Weights of a small GPT-style language model, trained from scratch on English Wikipedia.
Size: width 192, 3 heads of 64, 4.13M parameters.
Training: a variant of Muon for these matrices, 261M tokens.
MLP neurons of a small language model. Each row is named by its layer, matrix (up: input weights) and neuron, and shows model dimensions 32-159. Each number is 128 + 24 x the weight over its row's rms, rounded and kept within 0 to 255.
A block is one neuron, or neurons of one layer that tend to fire together. Before each block is what it responds to, as a language model described it from the Wikipedia text at the highest values.

Mid-word Latinate fragments
L5.up83 [175 123 135 117 118 136 123  90  84 157 105 106 132  92 141 171 158 145 107 140  98 129 123 155 122 107 150 157 116 132 173  87 122 110 168 146 105 125 123 155 171  96 125 106 107 100  70 126 146 104 120 146  98 126 107 172 159 141 132 137 135 157 160 135 113 128 131  76 108 131 142 125 104 144  93 114 182  93 122 149 160 116  88 136 136 142  91 122 151  90  93 126 108 116 163 179 124 146 110  89 130 116 180 156 118 132 125 140 103 101 120 149 108 151 148 128 134 121 119 120 124 145 130 167 150 151  62 139]

Mid-word consonant fragments
L5.up60 [105 101 109 121 160 120 129 135 122 159 122 135 117 113 151 132 127 157 105 116 147 120 119 116 123  64 103 112 145 128 157 118 103 160 125 134 159  93 159 173 132 127 148 107 117 116  89 154 151 135 141 140 144 108 162 109 106 124  93 151 149 130 139 117 137 121 139 108 122 130 153 110  88 114 151 139 116 101 118 102 112  89 109  89  85 127 126 131 137 113 120 126 141 159 135 106  92  87 152 148  99 195 113 140 187 103  72 134  94 155  99 103 136 130  97 127 169 144 125 129 113 141 136  92 125 167 138 178]

Word-initial subword fragments
L3.up59 [114 131 121 116 143 124  90 150 136 114 124 126 146  88 111 129 157 114 114 170 131 154 125 130 142  99 131 140 113 117 122 117 142 116 165  68  98 133  54 112 125 113 130 119 127  95 116 117 130 147 145 138 139 137 121 196 136 107 116 172 139 160 120  94 168 129 112 144 123 116 113 129 170 135 155 114 117 112 118 165 119 166 109 160  94 136 122 153  82 149 130 159 180 154 174 125 139 183 111  75 157 109 144 121 104 128  98 162  98 134 119 128 150  74 121 128 123  84 129 101  97 123  78 202 150 181 108 119]
L3.up139 [128 151 142 149 157 144 137 102 150 122 154  95 141 148 120 127 104 133 112 151  95 152 169 159 126 122 123 127 160  63 141 142 119 114  87 115 104 190  82 127 112 128 140 161  98 122 128 129 124 159 131 153  93 124  72 119  92 100 121 177 143 136  83 178 147 134 117 113 145 194 143 147 114  98 127 137  99 141 142  89 112  94 127 158 121 105 112 162 108 130  99 119 106 187 162 153 116 120 123 146  88 136 148 142 106 124 148 126 116 110 113 127 144  69  63 123 134  81 107 136 120 144 165 137 134 134 117 120]
L3.up173 [119 151 144  92 131 135 118 170 138 139 128 111  93 119 158 116 118 133 125 164 139 126 131 109 141 137 137  93 156 137 130 101 100 140  78 148  90 137 134 128 115 110 118 126 136 111  99 172 112 146  92  95 161 111 132 135 137 102 146 181 170  96  85 151 159 134 125 106 140 131 182 111 115 146 161 114 141 133 165 142 160 181 111 113  69 122 143 140  93 141 110 102 137 121 144 118 116 163  99 152 139 179 115 117 196 125 112 146 131 164 100 127  96 135 129 119 137  95  85 130 108 146 133 137 166 127 146 118]
L3.up184 [105 112 127  74 126 133 135 162 138  78 121 120 155 134 125  89 104 100 132 150 121 135 154 140 152 156 114 181 151 117 101 144  92 123 136  85 113 135  85 117 121 111 113 119 137  90 139 110 121 122 122 108 110 128 143 117 116 126 122 151 161 133 163  86 132 137 101 138 105 105 117 137 114 132 120 115 120 159 158 141 130 156 158 112  97 134  79  87 101 151 143 159 176 133 126  97 156 136 141 104 192 142 166  96 127 130  80 122 147  61 121 147 155 111 109 104 128 115  96  86 105 119 136 132 128 128 112  91]
L3.up248 [114 125 104  82 114 135 104 133 131 146 105 132 107 135 126 130 105 116 100 141 106 132 142 164 146 137  80 166 120 122  84 112 149 137 128 118 113 148 122 151  94 152 121 160 106 132 202 129  95 131 139 120 151 149 118 164 174 121 170 159 183 147  78 153 140 156 122  92 112 123 144 140 127 103 147 145 106 127  96 124 159 146  91 105 140 165  84  66 127 168 150 132 123 104  94 172 117  94 108 144 116 108 163 164 145 184  84 125 136 125 125 115 106 125 143 126 108 120 118 134 145 114 159 147  96 106 114 117]
L3.up517 [126 119 164 126  83 100 134 177 132 170  93 109 125 125 123  77 146 150 124 108 140 135 198 153 143 106 160 130 111 101 110 116 107 124 153 134  91 105 140 143 129 150 120 165 119 122 109 134 137 110 126 113 139 125 108 193 110 127  99 136 143 156 115 180 126 127  80  88 137 159 134 124 144 166  66 130 124 111 128 158 158 131 182 101 123 151  96 109 168 106 130 130 117 171 148 167 148 116 123 155 145 141 144  80 100 147 130 132 155 125  85  99 111 131  76 146 133 136 109  89 109 149 124 119  98 174 145 140]
L3.up543 [118 131 115 121 166 128 109 121  87 135 131 131  95 118 127 135  91 122 142 153 119 128 134 165 128 140 157 135 130  69 147 135 132 130 165 102 146 143 127 152  95 147 108 165 123 129 130 151 123 152  77 130 158 174 111 167 158 110 112 169 134 120 111 119 111 120 143  85 118 132 148 128 137 132 107 136  57 172 138 122 142  85 138 116 129 172 100 124 140 145 159 178 141 116 134 147 104 172 106 112 117 178 127 115 111 138 127 101 138  96 118 122 158 152 127  82 152 130  97  88 155 120 138 124 132 103  82  98]
L3.up607 [149 144 140 109 126 131 170  98 125 100 108 127 119 124 113 103 135 131 120 147 135 176 111 113 136 160 118 127 122 127  96 175 121 101 132 112 102 164 160 141 139 173 102 109 106 106 133 167 107 134 158 116 159 115 111 122 164 138 121 168 122 139 135 149 110 130  78 109 100 152 126 146  99 163 141 128  96 140 127 142 150  92 140 149 111 106 113 139 116 139 100 109  82 161 133 109 120 169  73  72 125 187  76 109 118 142 139  99 149 120 134 117 119 126 136 147  89  72 129  86 130 169 116  98 121 142 123 127]

Date completion tokens
L3.up53 [136 144 131 109 134 125 119 151 153 104 109 159 125 126 108  95 164 137 137 112 129 172 100 129  83 137 104 138 137  96  85 157 114 110  80 118 162 127 116 128 130 132  88 130 149  79 175 139 134 173 108 116 165 132 131 154 135 122 158 145 125 176  85 144 151 134 105 152 132  98 136  70 161  85 118  93 139 102 129 142 135 101 158 164 143 122 156  98 121  86 153 134 145 124 124 159 144 120 124 120 144 108 121 135 143 116 113 165 112 123 141 176 140 149 105 111 131 157 115 155 137 111 138 135 104 102  76 132]
L3.up61 [ 83 132 144 141 158 142 111 107 136 142 110 127 144 122 140 125 114 104  88 119 108 148 147 138 131 160 142 150 182  97 110 110 153 107  69 179 112 100 128 180 124 166 134 114 140 169 161 138  99 115 128 129  77  96 144 192  87 129 111 143 155 135 143 128  84 142 145 143 121  88 103 151 141 137 125 125 128 117 123  82 171 159 119 147 157 119 111 126 110 152 159 114 132 127 142 165 121  83 130 116 137 161 160 140 138 181 146 145 164 101 125 159 135 155 158 140 110 122 124 120 161 114 145 119 133 144 101 110]
L3.up117 [117 174 141 158 153 156  95 131 114 114  90 145 146 126 125 151 136 147  95  75  92 141 117  95 107 133 129 117 136 110  95 145 103 106 117 155  97 122 134 165 143  82 154  82 138  91 142 174 153 125 110 181 100  92 128 101 106 133 173 162 126 159 132 142 107 139 117 169 145 192  90 110  91 146 136 128 105 103 157 116 131 101 112 125 111 154 140 127 133 129 145 129 116 138 133 163 131 142 112 148 128 140  97 148 115 159 105 152 147 102 141 179 167 179 145 135 137 102 148 139 157 142 102 123  97 162  83 111]
L3.up324 [153 139 124 106 144 138  86  94 107 138 157 105 125 154 115 102 161 167 113  95 135 138 106 135 131 177 141 117  95 154 113 142 102 140 124 103 155  93 167  97 133  76  88 135 143  87 150 140 147  98 119 145 125 127 129 115 139 139 127 147 128 152 124 121 173 119 182 103 149 134 167 124 143 151 173 153 133 101 123 130 123 113 132 110  86 136 153 137 169 143 140  91 176 133 106 141 179 132 139 155  83 105 137 185 121 119 150 124 119 119 130  87 140 106 131 161 118 153 153 194 116 151 127 133 114  87 117 177]
L3.up486 [148 111 127 138 102 163  94 141 131 131 130 111 137  92 123 142 111 116 142 118 124 168 129  95 108  88 139 149 168 136 104 102  86 108 136 138  75 107 150 144 140 121 112  98 178  99 148 160 154 131 136 174 149 108  94 148 125  64 120 155  95 158 124 155  82 143 114 128 153 156 142  78 113 134 161 129 122 131  87 128 110 115 106 109 143 115 143 129 117 181 131 108 145 149  87 124 172 137  93 109 147 104 122 150 148 141 126  98 168 162 100 185 127 156 136  96 138 105 123 142 127 165 152 127 159 164  91 165]
L3.up488 [148 134 122 136 137 110 110  95 109 128 162 113 117 157  96 128 135 130 115 126 113  84 155 118 151 147 144  88 117  73  98 131 118 140 133 102 154 151 117 164 138  89 114  83 151 186 120 134 186 173 115 133  99 152 128 132 146  57 150 156 188 164  71 124 145 152 121 118 140 145 117 121 161 103 138 119 109 140 105 127 129 166 108 104 128  85  88 130 151 125 138 149 169 104 158 118 156 110 137 107 107 122 146 159 106 167 134 161 110 135 113 144  90 123  92 167 127 118 130 131 156 113 132 120 155 151 144  93]
L3.up540 [159 138 126 153 135  90 133  94 149 101 132 128 113 113 117 131 112 149 124  89 125  85 127 110 117 170 113 132 122 143 125 144  84 123 114 134 149 113 127 151 141  90 109  96 148  93  93 143 172 141  90  75 157 157 134 101 142 114  94 157 125 103 127 159 165 128 132  72 138 157 105 145  98 131 129 111 132 110  93 147  97 139 142 102 112 130 122 138 155 154 142 172 138 154 152 143 140 137 128 113 118 152 136 152 119 169 154 148 133 163 137 120 104  65 171 119 107 159 131 141 156 131 102 128 173 150 102 124]
L3.up649 [126 111 142 122 113  92 129 160 116 125 135  65 142 100  98 147 143 146 193 105  93  50 134 150  96 151 142 104 134 159 108 117  72  88 117  97  84 123 112 134 117 126 132 152 119 150 105 161 114 119 141 139 148 109 143 161 159 140 113 150 132 180 111 118 129 132 148 155 134 167 122  87 132 134  89 140 166 118 125 119 102 144 118 143 104 114 131 144 129 147 126  92 165  97 158 175 139 168 109 115 132 154 112  94 164  82 105 123 140 166 146 118 133 156  92 109  86 160 147 130 138 143 112 126 107 144 107 117]

Years in date phrases
L2.up185 [128 164 124 100 121  64 110 157 116 100 127 130 166 151 121 101 148 123 125 142 136 118 131 129 118  44 119 130 133 114 101 136  88 158 158 130 107 139 143 125 166 124 154 159 157 133 124 102 147 167 108 179  97 133 134 124  95 109 101 130 139 180 123 124 163 126 109  82 146 127 165 125 175 130 101 148 125 121  92 107 157 119  92 108 154 144 103 172 161  95  99 162 170 177 117 161 145 124 128 117 143 152  95 103 121 141  86 144 124 143 134 164  90 100 145 114 142 126 109 126 132  99 103 165  93 101 125 114]
L2.up326 [123 143 150 125  93 127 157 138 102 178 175 107 140 173 115 125 124 113 184 131 114 155 101 138 113 127 125 145 135  89 134 108  95 100 146 156 144 112  99 135 145 152 135 124 105 124 121 115 130 153 105  72 116 153 106  78 151 127  96 128 129 118 125 158 130 152 121 105 160 131 159  86 129 140 148 130  94 145  76 108 162 173 167 136 157 157 107  89 119 109 102 185 131 141 118 122 121 143 104 125 106 142  75 132 126 107 125 137 141 156 107 116  90 134 155 115  96 116 115 156 112 132 115 130 131  97 127 111]
L2.up327 [136 119 137 132 123 143  96 143  93  58 142  92 129 120 113 122 176 132 126 151 108 157 143 135  79 106 118 125 149 124 137 126 123 168 127 138 107 127 123 163 136 117 115 180 115 131 121 150 136 133 120 132 145 145 133 139 174 148 115 164  89 115  89 113 165 161 123 129 117 134 134 114 103 119 130 126 184 112  99  94  43 148  70 130 130 123 152 142 155 131 135 142 103 180 127 114 114 143 145 140 145 121 116 144 118 129 137 110 143  90  89 139 102 140 112 134 132 163 127 153 109 133 124 131  87 141 112 163]
L2.up425 [126 106 126 134 138 179  70 169 145 129 142 115 106  68 111 137 129 159 174  92 143 101 125  91 138  76 143  78 139 152  96 144 128 168  72 155  84 134 107 165 120 177 128 129 132 117 121 137 153  88 116 120 125 148 126 115 134 100 138 155 118 143  95 157  97 126 174 131 122 157 132 103 133 150 133 154 190 152  93 122 129 125 116 107 118 150 157  92 138 144 131 125 143 155 136 159 119 116 139 164 134 126  62 167 126  96 119  92 160 133 138 143 117 119 151 137 104 147 124 150 121 149 126 100 123 103  89 131]
L2.up486 [147  99 129 147 131 173  95 136 131  88 132 143 129 131 122 124 157 162 142 107 103 172  92 117 152 177 145 132 128 135 121 144 116 137 106 127  98 101  95 117 135 127 129 135 182 116 128 120 165 124 127 151 104  79 136 108 119 113 136 137  98 132 160 159 101 164 180 176 133  98 119 115 159 133 120 102  85 147  58  98 121 161 129 100 148 101 138 146 134 130 146 130 110 131 131 128 163 161 152 170 106 127 100 170 136 135 165 133 152 106 124  96 163  83 174 123 104 167 123 135 102 134 154 132 161  93  61 113]
L2.up492 [125 139 150 118 117 112 127 131 127 123 142  99  68 152 130 114 115 170 102 146  80 150 145  98 187 122 168 145 120 101 121 150 136 147 112 149  52 140 177 120 140 199 147 177 146 103  86 102 125 102  91 134  89 115 180  99 177 136 119 114 115 108 119 125 177 126 107 159 149 145 132  96 119 159 146 128 102 118 115  92 127 145 139 160 152 139 141 162 124  83 124 135 114 125 146 118 131 109 163 116 132  99  88 110 150 116 151 147 140 120 102 101  84 120 108 133 142 146 151 138 118  91  91 154 156  91 101  85]
L2.up510 [143 176 120 128  99 124 143 125 109 169 141 112  82  85 143 101 130 144 157 112 150 123 119 100 126 165 131 109 132 149 191 102 163  87 168 145 113 125 135 131 165 146 148 122 137  87  79 133 103 101 106 138 134  81 133 139 169 188 101 130 100 136 140 125 223 155 104 133 121 162 154 139 118 137 120 113 116 104 113 113 131 139 119 141  98 132 141 129 130 126 114 160 146 141 148 172 105 121 133 102  90  83  85 123 101 101 119 144 117 125 142 129 128 102 119 140 117 142 110 152 108 116 114 126  88 134 130 112]
L2.up653 [134 144 174 139 140 139 127 107 138 100 159 102 148 160  68 122 126 150 125 100 121 133 127 121  70 123 143 169 147 112 114 136 133 123 141 151 110 116 139 128 144 112 140 120 163 105 182 139 140 163 152 110  94 120 137 142 172 127  95 136 126 102 112 154 141 111 125 141 154 134 107 133 100  95 155 154 161 162 124 124 141 114 104 151  97 116 119 138 145 169 134 183 115 131 124 151 158  85 153 154 113 111 186 175 107 149 117 140 118 189 139 119 121 139 116 117 111 120 141 111 141 119 100 124 127 105  91 126]

Word-start subword fragments
L2.up14 [128 162 124 128 148 168 153  96 148 149 126 116 111 109 148 136 135 141 101 167 126 115 186 166  66  87 151 102  81 139 116 125 114 117 125 142 141 119  50  98 130 137  94 130 126 144 115  96 130 116 157 129 125 149 103 165 151 142  98 153 122 150 116  79 138 146 160 107 109 110 139 153 103 113 144 133 130 114 108  90 114 163 151 155 120 137 157 118 136 124 109 140 104 149 136  97 118 112 112 120 126 142 108 143 106 140 111 152 147 111 104 134 108 139  99 104 133 114  75 125 101 117 132  98 151 113 134 143]
L2.up37 [ 77 103 121 112 119 109 113  75 132 143 106 131 118 107 145 111 126 148 104 141 121 159 121 144 157 132 116 103 158 144 134 102 141 168 135 176 177 104 158 114 119 126  89  77 146 163  98 121 110 107 150  99 139 117 112 154 119 141 124 111 214 142 153 142 158 124 124 103 126 114 140  84 115 159 111 120 115 156 105 118 114 110 138 131 101 154 106 156 146 108 125 156 107  96 131 112  76 113 129 130  96 112  88 105 115 127  63 125 142 106 116 162 126 127 139 123 112  93 107 120 175 124 120 125 153 156 123 124]
L2.up70 [154 102 185 142  94  99 118 148 101  89 102 127 148 146 143 168 153 112 115 115 160 123 152 129 123 173 126  91 115 120 107 117 112 117 110 147 141 120  92 116 138 100 129 126  90  84 128  91  66 104  91 125  94 123  93 156 139 144  92 133 102 130 102 134 120 124 142  91 180 126 149 142 139 125 165 112 135  94 128 114  97 189 137 130 118 131 141 125 152 124 151 189 106 142  97 171 154 143  99 184 122 134 136 142 102 176 140 144 128 157 150 108 110 147 127 152 123 133 143 154 105 135 119 127 122 132 141 156]
L2.up79 [163  70 109 124 143  99 112 124 133 141 126 116 127 147 139  90 127 140 152 155 113 110 170 157  97 136 105  95 157 145 128  93 154 172 140 118 127 142  99 130 112 131 105 160 132 131 147 139  97 106 120 138 155 131 127  87 129 149  93 113 138 175 126 153 104 164 137  84 170 117 124 125 135 161 147  83 109 121 145 114  99 130 156 149  94 159 118  99 144 110  97 148 164 154 134 101 118 105 175 125 117 129 128  92 145 140  78 162 150 126 139 147 160 141 130 123  66 145 112 139 101 137 101 138 112 127 112 150]
L2.up109 [114 117 120 101 154 159 181 125  96 102 130 122 102 142 127 126 139 119  76 124 172 128 128 148 142 108 136 103 165 126 136 120 129 157  94 121 136 132 128 167 120 141  93 154 128 110  95 146 123 122 134  89 105 123 145 124 110 126 102 149 198 102 162 140 160 128 154 135 133 126 138  96  98 158 120 166 140  63 127 153  94  93 109 125 119 129  89 122 157 161 124 167 154 184 146  99 166 100 154 128  91 122 137 100 108 118 103 122 169 131 118  80 134 143  83 149  92 109 133 152 104 111 183 110 137 141  90 140]
L2.up231 [143 113 123 100 101 145 163 139 137 176 123 148 117 176 148 145 132 125 124 108 109 136 117 105 129 151 103  96 139 122  79  83 109 152 129 155 124 157 122 165 120 165 129 111 141 163 161 101 119 154 133 110 104 121  89 148 157 129 123 168 175 142 100 145 138 146 138 114 121 149 149 116 123  97 123 149  97 119 118 110 115 149 121 145 108 157 118 119 112 135 122 207 136 114 100 140 130 128 112 129 166 126 113  85 133 117 133 124 115 121  85 105 139 163 131 131 154  92 146 131 140 184  66 103 107 154  86 123]
L2.up242 [128  81 138 107 115 137 146 107 149 144 120 143 169 106 136 121  85 101  84 138 128 132 146 135 126 161 124 159  96 141  89 148 153 142 153 169  89  96  99 135 181 131 101 131 127  79 131 129 159 135 141  89 145 103 111 157 181 112 106 147 155 134 126 120 124 130 137 102 141 162 208 112 126 146  79 138 120 117 134 112 138 129 123 138  99 147  86 118 126 132 104 106 146 148 143 170 111 164 127 136 124  82 150 124 107 123  60 134 134 108 119 116 141 103 151 158  83 102 136 157 111 115 118 126 111 106 103 131]
L2.up606 [166 128  93 128  89  94 109  78 143 133 177 166 162 101 116 126 143 162 132  92 116  97 140 136 156 177 115 133 104 154 133 123  85 145 121 136 124 105 157 120 165 192 150  98 133 160 124 120 118 103 147 102 154 116 134 119 148 148 128 117 138 137 165 172 139 104 176 126 177 175  74 132 152  96 147 133 126  61 135 145 125  99 122 152 110 118 135  93 153 146 121 109  77 162 105 131  83 126 114 164  80 100 178 130 115 117 114  92 120 129 160 114 155 125  97 129 131 116 117 120 134 143 150 154 132 119  93 121]

Odd word-start fragments
L3.up37 [132 137 128 112 145 149 100 147 112 137  90 111 168 119 143 104 161 116 109 117 157 174  93 116 134 122 118  88 128  94 137 172  96 116 149 112 106 190 109 122 131 115 112 137  75 151 129 126 118 140 171 124 157 173 131 135 136 128 126 136 130  99 144 128  88 118  95 120 193 116 115 118 149 113 135 130 134  75 136  76 168 166 112 126 153 141 120 114 162 157 137 147 154 108 138 146  79 115  94 121 101 142 128 166  72 150 123 183 161 109 114 118 140 109 142 117 121 150 128 116 129 130 134 136 101 168 104  98]
L3.up95 [ 99  74 126  99 130 164 136 146 162 160  80 129 147 120 142 140 120 104  80 138 164 128 131 120 126  88 118 155 119  74 151 120 125 159 134 119  92 122  97 100 117 123 123 125 119  88 146 132 167 125 165  90 168 155 106 130 130 122 127 144 109 155 144 178 126 134 113 128 106 100 172 125 133 113 114  96 123  95 147 112 131 139  97 173 100 176 127 151 136 143 146 142 102 114 146 123 107 137 137 126 133 131 138 103 115 156 122 173 101  96 137 133 170 126 184 124 141 116 133 103 111 130 110 133 146 134 124 118]
L3.up102 [104 115 113 111 113 169 128 104 135 158 152 139 179 114 161 143  86 105 108  97 136 132 124 125 138 110 133 151 152 126 146 120 126 120 108 166 116 180 132 145 116 133 151 138 110  72 126 104 127 149 138 108 159 121 116 112 133 128  91 130 147 146 117 112 113 167  98 103  90 128 161 160  91 106 125 125 138 139 110 140 148 152 120 130 128 172  93 135 147 150 162 152 100 105 132 134 107 157 151 130 105 126 137  96 144 135  74 147 121  96 112 153 142  88 131 153 103 131 115 137 118 167 158 133 120 112 102 131]
L3.up226 [ 88 110 103 146 141 180 130 117 151 122  91 169 155 126 117 141 115 158 113  78 162 161 132 112 122 129  79 115 137 117 134 162 131 121 149 118 129 106 110 106 136 148 148 146 107 118 141 132 102 139 138  93 111 147 139 131 152 122 106 124 135 213  75 120 144 144 135 112 136 157 112 106 167 116 108 141 147 153 122 133  78 151  80 113 145 116  99 146 187 137 152 140 140 140 115 178 118 136 145 150 114 118 147 137 114 111  82 112 125 118 127  97 103 138 115 139 123 135  82 147 117 107 131 156 123 150 118 111]
L3.up237 [107 101 127 149 153 143 107 128 125 160 143 112 113 135 171  90  94 128 130 139 122 118 136 115 136 128 115 129  82 109 109 120  82 124 146 145 101 102  86 131 131  98 132 111 174 158 161 134 124 143 177 103 155 124 104 135 163 149 127 129 117 115  98  90 145 129 153  64 170  97 158 187 120 126 117 141 154 169 123  91 144 167 105 128 125 106 121 132 139  98 148 146 135 153  96  93 106 107 133 150 145 124 112 124 121 110 126 153 131 120  92 144 117 149 178  94 111 152 126 128 100 164 150  71 160 107 124 112]
L3.up244 [147 134 140 115 127 131 108 116 142 121  77 123 112 135 160 163 126 119 101 124 130 134 131  96 155 131 120 111 113  95 149 164 132 111  85 111 162 117  46 129 162 154 111 189 123 127 142 133 154 156 105 130 129 103 137 147 140 117 132 129 115 128 133 147 119 136 127 104 127 144 144 138 177 106 155 113 133 170 142 168 136 146 144 137  84 170 137 124 147 150 148 139 125 152 149 108  83 141  84 139 160 123  98 112 140 147  71 135 124  81 102 113 156 133 120 115 158 144 122 153 142 112 130 147 154 129 101 129]
L3.up302 [121 155 123  96 162  95 155 154 128  95 135 159 154  87 127  98 138  96 114  98 141 136 102 123 122  99 155 105 161 123 122 107 113 144 133 132  98 117 131 122 162  61 111 113 123 137 124  94 137 139 115 118 162 112 112 162  89 130 102 144 122 194 126 129 127 153 143 141 137 120 135 111 137 147 104  93  95 110 113 127 163 172 108 147 145 160 101 174 181  95 139 147 116 183 141 103 147 140 132  89 131 136 175  85 104 161 126 120 138 119 129 174 104 144 146 125 138 140 130 117 138 173 148  99 162 112 101 107]
L3.up374 [103 120 105 142 141 135 122 106 182 154  96  97 156  92 166 152  99 136 121 127 117 128 102 132 132  91 140 124 131 163 119 165 124 123  87 154 124 148 150 137 142 109  91 166 122 102 125 145 124 121  59 115  89 122 125 139 154 136 110 132 139 159 106 149 148 127  78  66 148 120 142 149 119 134 121 118 129 101 139 142 114 188 137 168 129 166  63 138 142 168  84 112 107 142 158 137 120 111 130 156 121 120  79  84 166 155 140 119 139 167 122 141 133 141 148 131 129 117 122  98  99 142 143 148 132 111 143 111]

Word-internal fragment b/a/ad
L2.up122 [129 155  93 123  99 130 111 130 145 124 100 163  79 132 117 140 101 122 116 150 150 121 116 121 118 140 141 173 120 121 164  85 137 163 152 105 167  74  71 112 121 135 134 112 154 140 128 137 145 152 133 165 152  80  93 148 168 170 152 145 128  96 107 132 140 110 114 115 102 147 144 111 135 153 143 121 180 132 139 101 143 135 130 143 123 144 113 134 117 146 151 177 132 138 127  98 126 165 140 131 106 133 103 122 118 147 134  75 109 145 110 119 107  88 132 115 147  90 128 139 170 137 133 118 158 108  74 101]
L2.up214 [157 123 118 120 103 134 117 145 109 127 130 122 141 140 114 138 115 130 149 102  78 153 139 126 105 110 153  92 114 134 138 146 122 131 121  93 151 146 127 136 106 129 190  87 138 138 127 121  84 106 122 168 127 100 133 148 151 159 109 123 135 141 108 135 167 125  83 146 141 119 142 101 141 112 143 138 152 155 105 107 112 147 150  91 127 147 131 132 111 112 149 111 183 115 165  78 141 146 123  99 162  83 132 130 115 162  96 112 158 136  90 160 133  96 111  97 147  89 140 114 155 144 126 162 161 115 111 100]
L2.up240 [106 119 134 116 147 152  99 128 118 125 100 139 122 121 133  92 150 116 149 127 147 121 137  89 122 143 132 119 126 118 156 101 114 170 116 131 140 120 122 152  99 103 122 144 130 109 157 138 110  80 103  97 146 109 136 156 131 123 132 149 100  90 168 139 164 142 109 112 111 135 162 155  96 138 161 147 165 170 139 125 160 132 121 105 117 204 103 109 104 144 167 112 130 120 172 147 153 131 134 111 142 144 154 153 127 132 109 107 151 118 135 119 185 110  86 147 160 121  88 106 145 162 129 165 161 181 103 106]
L2.up291 [116 114  68 112  90 179 102 134 134 125 113 156 152 174 126 119 139 166 134  77 161 119 144 127 159 125 148 119 138 129 118 119 111 134 142 150 163 108 135 162  84 146 103 141 116  82 133 104  95  90 141  77 124 128 112 126 131 125  92 136 154 103 141 133  98 145 109 128 124 152 115  96 122 168 150 156  81 128 120  92 129 108 133 142 110 152 136 186 125 140 145 125 108 179 136 129 166 112 149 172 121  99 144 130  97 109 129  82 146 160 128 110 175 135 119 106 116 104 151  98 139 127 138 133 132 123 103 128]
L2.up403 [124 149 114 115  94 152 103 112 151 167 122 113 150 165 144 129 137 164 114 113 118 162 151 141 178 134 136 124 133 171 103 168 119 146  82 138 122 149 187 100 186 130 119 129 133 125 129 114 119 129 119 105 119 104  82 177 111 163 126 131 106 145 105 110 124 131 153 110 125 101 109 145 116 151 136 138 156  95 124 126 158 123 121 122 130 132  99 101  90 120 127 128 106 120 106 173 157 162 104 103 124  78 120 142 123  85  82 123 117 104 154  79 155 108  80 129 110 134 109 161 129 189 182 162 149 170 130 133]
L2.up420 [133 124 129 121  64 167 103 134 122 127 144 168 139  97 138  74 117 102 121 170 122 168 125  90 153 122 114 143 103 153 122 147  98 148 141 146 139 136 119 148 124 153 142 150  96 104 133 129 109 131 128 140 124 114  81 115 133 126 158 127 136 106 107 142  99 152 142 135 103 121 154 144 132 123 111 126 107 136 142  91 138 166 178 126 118 162 126  92 140 154 152 111 114 130 172 155 136 105 116 140 158 137 108 130 129 111 138 165 115  75 117  94 190 110 160 112 111 126 112 153 164 153 169 154 142 102 112  82]
L2.up615 [124 101  90 133 118 139 117 147 118 140 129 147 164 137 171  98 141 163  92 106 139 133 115 126 108 127 123 116 109 105 123 116 128 145  79 133  83 144 107 128 133 155 108 145 167 101 178 115 127 176 119 108 133 157 103 121 121 129  97 115 118 123 122 118 112 131 129 109 111 102 149 191 114  92 143 111 117 104 121 141 168 167 115 147 127 137 101 150 148 139 154 138 118 179 131 137 102 110 149 117 101 168 114 129 117 178 133 167 155 128 156 134 158 104 152 113 146 149  97 158 144 135 124 125 187 161  88 127]
L2.up750 [132 128  97 157 114 139 131 150 127 140 124 128 121 161 141 122 149 176 122  90 126 164 127 122 125 128 100 105 138  67 146 113 133 157 152 127  95 127 119 132 112 128 101 117 110 116 108 143 133 142  89 168 106 100 136 102 139  96  86 122 149 119 123  89 105 102 146 126 144  83 167  79 143 117 127 116 120  58 119 101 130 133 195 141  97 138 125 111 134 125 156 107 135  98 123 101 107 118 110  67 129 158 151 171 109 126 127 114 144 128 126 166 153 122 145 163 102 121  98 131 142 126 156 146 113 152 148 143]

Year-ending digits
L5.up110 [123 119 108 155 135 129  72 150 107 139 104  98 112 116 125 100 164 106 122 115 132 141 133 153 125 115 158 134 150 141 151 164 100 119 164 102 128 134 141  92 128  78 136 110 114 121 145 103 171 121  99 131 146 174 150 154 134 135 185 105 133 124 118 151 152 185 131 125 127 127 147  61 124 113 177 109 141  79  95 130 129 120  96 115 122 132 159 152 120 116 148 142 116 168 117 156 121 107 149 187 138  95 104 115  95 106 146 151 136 110 144 104 123 149 109 185 106 103 134 117 131 126 120  71  98 132 114 115]